From a checkpoint of a small transformer trained on Wikipedia.
Architecture: rotary positions, normalized queries and keys.
Training: a variant of Muon for these matrices, 511M tokens, 7790 steps.
MLP neurons of a small language model. Each row is named by its layer, matrix (gate and up: input weights) and neuron, and shows model dimensions 32-287. Each number is 128 + 24 x the weight over its row's rms, rounded and kept within 0 to 255. Numbers have three digits each. A neuron's up and down rows have the sign that makes its largest values positive.
After each neuron's rows, "fires after" lists the tokens most often just before its 100 highest values on Wikipedia text that the model never trained on. A number after a token or word is its count.

L3.gate1589:147153143113118094128116120134135098133127080119119098128099131088111156109099110163088122165137119095106081167121132087130105086125116071119113128141165133111095120131166134123090144116150117116181086142066154121151162118137112103165151158169139130113147165092092149106153132124136134132127164104154089160085096088124131153131128115156131142146125123125107153116182105105159143135145172160160120179134164082144097125127106131139146122132118135124119146133090116150156159121103149155141132143134172122149171132116140152107120127112083172115148127102136148124156101087121093145119119139162104125107140123083154105145140105124174131101137098092111149148113136105138128117157138158161161126093133130139135078142130127111145143130097130166067143099131163146151118134079186
L3.up1589:100170142139150150122128103127132125156120094097102125143135103144133142131097121089101132102156208108129116121122143112126151155126099117168068125118163128154094142119113108117158082133118155124140091113122142157124122128153170098136127146112149148085128143130114092124160127136100104114169131136086185107131095111095137099153142168160077107172144089116149110142141139131124099120156123116161132147068110087138110124145126167147114127123151119114175167119107080108109097145090169091093139152162120180128154138127130151130114081128078129101137145113199103161099096125100118132109097155094153152141096117123081103156158115146090136162159113094111161117151121162129101091123085128127144153145116149137119134140069160107132122131107100110088178161095130128132072147111106
fires after: "\n\n" 100

L3.gate771:126142118124054140149093145163112077142147120109164180158159132173110138140129116154108146113150191137140118120088141135178136096155138113128133096124114125171151089101160139117108126136091135119138141127090127132141162132148147169120137107171138122156165136142179125152116109117145110119115174141141171118106111059125138140119128151160140116121119121173150142150073179148132131137122156102170144121115138121120131091099101158145113133147092118121121095089121159113140110130135115129134153126161145154080164139146151154172120134078159146110085135167150139125132108157135103108142127161116154114133113135113117132162110159145158132158150078122163119143121151104136103143117160136139091119129133102133120121144126183128088108118133104126111138100084156119121133129103106
L3.up771:066152143117150092155114164145112134153126108117116127119129124094162108099148134147129127139120098166112123134157170170112078146156117164136155122126123112149122111138129131135136140149101102097114161136170123146120124132121076162139154132148119106131111114069116117143134127109077140141118137121162148101128096126143104160133142138145135129164119129118115121118116124093097131161158147173121137144142136169142150122131144164142059167125109149114123138153089163135130123122137139122172137109119170116122143159131104119180124150107112161126119128087146104127105163200148120102125116156117159112071128156131097164102126111117142140115140087136095128137181151112176151140091108136115107119118201143093123121150094151086114114141097077119160127117091135137129148151131120
fires after: "\n" 26, "." 20, " Succeeded" 5, "2014" 4

L3.gate296:110143117090100110116132142139147156173122141159076148107131131130092181141138185141082170104112142139148095120119142110152128102144108124127119133117141130153150089098101099107107100109104125104131155145085130164107142157173092131148154119116124154136131158109188131162117121131117099129121181126118119124135129144123126106119111133150143119134114136137142195136139159123139121138107166081087088113111122080137104144166134133142113117150108128160104144115139146154109156138120131155130144129119151164208152094132179138121133146150145142119159121121129128090147117132145146159083121124134165084126179136147162124136149118125144122126123109111150143128142071087156157079131117130132153134160161143120144086148123100131103168182101154144164140108148132111131075111094101
L3.up296:116137136145139131097143183113113139127128111141130107100134145165134126139102113092112106111120127094108159110149078130136082137101173077138139137091157173122155069106151110155157126099107133091110158131143102109127120106090154176153120114115106107125132126112163064146135148151120116120135057174139149164114095146154101105095155157101140132165071132165150115119138126106101118129153070105140132115169100146100154085140124102121115110163122100166116111155104089116110175099124123115084117091129122123119133130188095168093132158133127196133130064115168180127108119119148130142121096121135139165096156125122113141135134155134136093098154107096140146122138110140109130127160090128110131118092104118153163086126169083110150123130161155123146179137111128103137086142134099
fires after: "\n\n" 26, " and" 17, " was" 7, "," 6, " once" 4, " the" 4

L3.gate448:131170131122107124106124130135111141132099159098119096097110142131088080123139081115125092109179121125130135093113184123138107129125185107134125114152152126097112119090125125145127127157157146156080105109129136161142137152142116149129129152105074117113097100159150127110110138093112106125126138101133117156077159165106091109089107143131124129136165078115142113151098126129135107151091140094131100141137157159142143088161126140141141162109142134093098097143147107100083100156153075193129104133181148122140120174117116102191099126145122095162168125107158104111117132149157124173100162107178104119142152130108137164138156141143105116139163115115133098112117150118124147130132124058151171136137132139126130137141094170149136095151144106115160116171158119148174137124146167
L3.up448:128104080142100166100174123106090107158126126129123156094112113144108194139143123089150117113149097063057115090151149141105099128128121107121106075113091096137085117170101124142100187148120136138075104130116111087132136123145116159124135171128109092131113109100136156151147120086126097119162085141185111139154109110146068165146120162116157125134136158094121085174101138093118156129110123130056100120106135126126106096160108108133156105139090121092126158121114103105123127120123144123161127175144143138123133125100152156142114119119099135114129113131078134079148160100150119156115140128140141088151138110154132137182150137115110095153117094114126132092118130142124082156105118102132117097115147131136147166134127116102130160152127109119157100126118145125145113102163132
fires after: "|" 39, "." 19, "s" 7, "," 6, "-" 4, " a" 4

L6.gate979:111143134114119111152130091140126077150097120123114125107138136140118153150134095169129144151131174124115108106129099144150146140113108157138135142126136108127165144112097098164166125116121124151126139168153170158170161116126132130078155108141137154108121107117105134131158065109135114112145156105154136116177092136113163097086086010159107151115132128124126106093104108110134116130143089108056121136144133176136079121133183127129171131094132159148136115129112176133121187122120115081110128170116145131136194116175119135078144122113104141136113115120128103143130146086102157126143091148119076104137095129129166109134142085101127162084136125161138105127131130138117128081095132152137156118166088112101107116133153113139110093083107127101118146124124128104087120147118105
L6.up979:128124094174089138167119122146103117098137161112134116143114192134076162108192147155109081101147130161111145139108118120130082118099138108151138194121107183107132128156160163118154159117121132107111131118129124139134130165103135087130141109141132098125153139168132151109105111092116133159104151106157116102118095142166111143140125096125116147155113130141102138168144111139130123151135100140108149130129144120109119137127173124118147109161117135117162127123134159123126143134088143114139103104111138153132112087120151119109164088161129128145180103157123154082120095108105133109117035126133123131129120127148135098113159119090081091111140173110115142167141131092136157132155126149145128115151085166148081124162125122095070166124175109101142127143133129124136133113140121
fires after: "." 37, " (" 5, "=" 4, " \"" 4, "no" 4

L3.gate1599:130154146126148110099102144120125145111131165099138128161134128087150142119133105104084157131164180100111089159143083159130151085109123104126146105124145144152129098100109123125114147122105121086107138145117135127108163150164129158135123105157133148104114149125077152177134110148136140163123138129148145152134099125093118161120120114102128117128104058148104119104149079125166148103130144081103170100135147119097135118133133128111104117101121162101144135149145101137115130101115121140098115133122128155135127113113157165111123137149102115137119140094121126136131170119140154151122091131096117147111165153142115157101141115139130135110120110095150071123124109106122130143159157093138159109137125140144128116138126095114110150141117133150101158155107147164163114150108155
L3.up1599:114191118145109134150120133093124107072129110118132157155099105121125096141133088118125146118157173127101130148161083131112124120114122086152128142096141111126119149094090114142110113142119148139074134158122110145129122097125183171138091136150125151127139136098105136171165128107159134097138188102163139113148113142086151120158150108139105165178123104151106112148111104111130110076149151125142110115106119113106118109085131113117084131128130146098135113080131092107105159080109089129109096102121098163098104081137134128080144110125150116127123101096130151109128161137155150181125098135119085143143148126098154102117124157164168158138151154117132131152121126138105147125143152126177121091145168113131096113155138156143099180096129137145111121137156134130124097134106124
fires after: "\n\n" 100

L3.gate967:139116133116151111111094137117118124161096106117107167116131154126116107112140138136087109115127117138129126168135142104130130127154161150137140140107107138116132119151125098126117139147142146162138097131132125114139132180116109131146146118129105115184083121138142108118112124137150098133092144139131091115123154110144180149111082138112076085110172143134142151114127174132119134078157056129118136104138133132137125159118109116090125125101076158124152109146131167127146108133149125087138125137150158156152148139088121072149120161166132134122134102159126132104161110131127118134152118132123131164132140141140139150126089118112161134164142110164104140131123123141139161114111141102106128089126186176099077164132164154141194122112086154157147117091125143129185120114122122
L3.up967:160141136099127137078083199127129128095117156134138125181140156141108136133130140139145098088106150124155135161145144156184136163149135138132118103138121135147114147108119099139095132165114109117129094114145140103155128173089165055131136186156094117113128133148105146145142118135161134152156157152096126118153117102113145134122098134143155134136153108124118103105149136110142120131137139141137087173137114106130147133142115169085085101093134149181161169122092163130126102107111138105131117107095147127114142126100141090125159147138132120112133114165107141119120118117128132158137121098144162077115168129113131135124108121134116089066110175145137102103094120105110095177105092193132140144101100141155154150082149090118108107154160125111136105115111162123129094150102123
fires after: "=" 98

L6.gate291:109113115161107114137137151149112125146083142155132143097157107091104129131116097155132128132130151143158146122128116096160162135127129113135167104139137125089157134116110133137142153120097101152163113205109130136126147144120112091163127148113116167138140127134107128155117106133151131091124175113131092145114090095127096124109145085159147153144116163122096094165112123105134071115110134145157149172136151103111142147130124114158138093153135130140093124139123131138131099148133153127138122111120154155126131110117138143137163144132154147090176110158111140118080143116110099122154098106072187138108112155119123112129170118139157149125099108120137120134116103125124152103161103134092112153138132099154169082084163114040140133101103090110128133139154130115125144120187099
L6.up291:125188113118123122140135103116132194158158144147131136145141156204142149144125097138110111150136112107088161129154140133142080148140141133153151119124128089118135153168162111129115156116122081172109111132151096146159133125129125131084150099132162171093136153107123138109167137143087133141102086176178125117128130117157164104111113134094139135173144131131106113129130132074132163139129087141111144095190121195121152103157154115147145102110149130169152110144101059143095147176151139143134124144142114120121148127101134093100151118168107113096107108104165132112106168120119145092112081119071127090131137125133120162106160130139136145150131140153143099125141149109207081103129124148106133116146127106164078153114158139148125145141098114143129134109141109107116124137104147
fires after: " |" 38, " (" 10, " −" 7, "." 5, "{" 4

L3.gate652:121148125150115177123075120169125171140150117093147184092131163161102134094108120140129161133137145116106203124140129130125144129126115130123104149138127134123095109072140127147133125147110183141107103132121121153127122171163105093099145097104128098146122155155163119133112148142124115110139133110163109092107102131135106153142142109145124087149161131110141119173113149143042126122153132122145146104129111142117137085133149162158161159100083129174129156145148139124147135146119123132109173106106126122162104117097101127154114100152130127131117132116149110126123116139073113073116153098147105158089138052157139097148090132129104115122159096132115128114139114157093130154150108103113140120118138055141144148122122106109146121154106161134167168152097133151152123079110105
L3.up652:137095090120103174087143176166112113132127118139205130130174172111090154161141077117118096151158115073104120143136137096068123145122175130156180090141115100108086132117112109166097138121159113144107075124157092116181121190138171151134119095140169139161139134169159144106082133133128138117136125152131112104156138098134117136093151149155144146187146130079126152107082115087148111149165133167108109115142119116152093112147102151122117153143119135131131129143158137143111123158157143089121134146075129131179141127112118141153154142114144120141121174129137117148175153108142135121140131116132143134110134105092157113139137164105132131164135107131137117109099170169100113124102117135119180077143102147119138124123137124101110078133116148154149146096144144129140085150111135
fires after: "=" 70, "." 4

L3.gate313:180125121179152092180171109164098103167136132121141163109117108169110128153116104129170123150103134158173136145094086186158160144112167159135064112144126152147158086152143117174108142146139095150126142127137126117096159162146136091126118103117140095131139119144089156181125131122116118099155127143147104114058112105115093124089123099081107119092122076112145149143125130163123134132069136128131119158157146164113157138067158121103103146125164126095173136079106110127165095120104122119135093119144145151108108139134119139127136141133121135088091108116103128092099146123091148122121102084110150105070108115142142106137098151143094195128159158092136125131123148117095129105114140120126136127151129135144132130144109145120116109134121164135094126132112121126103113165113143
L3.up313:106150120127100109116096150135140121146120108151092169106115145177062108129134144129101197141111148122083137196154126117092104127156144135109130108106094121151121163151156118116118123119146153141127110105144131098129105137164115116135148133138132128150107141125134105102135110130136109130109105167145125106131114125176123109110121087139111129116172142146161147145081130123124159168098134084149111128150110153070107113063148163106082177110172133076171116143106089152166143137094139108131124120120149135111133124132135176109174112137120095113135114101116106121145154119132168143133151171098138163150100180117114112115091137171136141131144135129109129128120101141099154128175121133126153116112106156183122113127125118118100133141152129093119098149106162161137115110114155
fires after: "\n\n" 39, "\n" 11, "." 9

L6.gate1449:133145111101085145179132119146159121177106158131139113113159113103128141076102113152077146137117101139154099127123121122152146118184099142111143134115113117105132118142139085159095119109123108126092157106121120151112079098130107102155150149176105122170132159132100140116130117122155125127144104150149128112104136113118147093091190109162159114112123125124137138133135108126111094140071156120109141099112132117119117109153129097150129105117153137108158127136167167138124134166127131111166124132088121115084125136125134110097137162118117119152117044128150135121151084126128120139118142123116155148078140148140074108112136177118140116138092128111119110127095134117130154116111118118113153096162102131174104086149119101123112079083123149107162139140084136123189127093079082
L6.up1449:129085114119105112147133135144135074155167097101091150166178127130098147161135166174127126162083111124109175101127089124139100124121142144123140110169150126102142166136115111099147147140134112103081148120120183069144149101093111174118135143141110093149120129149126107141110132106121119113129135185134144119185121122105111117158121139076074086092105142099080107148131094098130125129134132113120114091151156148111133152107140130137155104166145157135107132116139078160132088128165132148083072124115135102118144135144110116115123085099137112109108100130137143128138134134133154109101141130063168135130157100129126119126079116118113147084127153109134131119122136121156125148102151153167128097107133105092097125096131167138145146120113128103125139124083128176143141096090147
fires after: "," 18, "|" 14, " (" 13, ":" 5, "F" 5

L6.gate1599:107132147087104104119159117142118134180114161151122155153172123105135115076112148134134117112099145110153115136145144134143150165161146163135126131154125125139136138155105092096125121150100116085086150107117166103192123129142150142137109106114103129144134180125122139154118134121066150140102120125120115132141150124119139122161138129092114128090162102116082142123144112164117140169096137079116130140116116162117143132138162154100125110113084135099127139124115164149099099121112117114106095071149117127148127128127123183103120113115116098169133101130108089183106105128141153134122169123153110125119124153134168081117155102145130120178159173169140145122120131107188176122111126136084152127158082143155139174126109129105103126090150170083155150094160139130131124091137134
L6.up1599:119103122115115150109126119148146142095177148150181124092154119143097144104150110147154073104103130096135146120138113154087062135174144124138135112164111119138121159126163152119172151175117083109149120174182128120142141074123152112098118098154108147119144128115119118123074111084128152102115114145139141139130083123116161136119181112150112115127121132122162066096123101143127100101148205141175106143117107097129104121135124101149157109113126114150158120103136118079132136148135131152100134075120175156162153144167091155106146097108137092140113100137134139155101110125164165095144115121145144109125141139147141133139144124140142133142128104136159084096120127122125142134107094127143114113117115088107110130148131147113138091112137115166145118023140108113138133129149126
fires after: "-" 42, "|" 27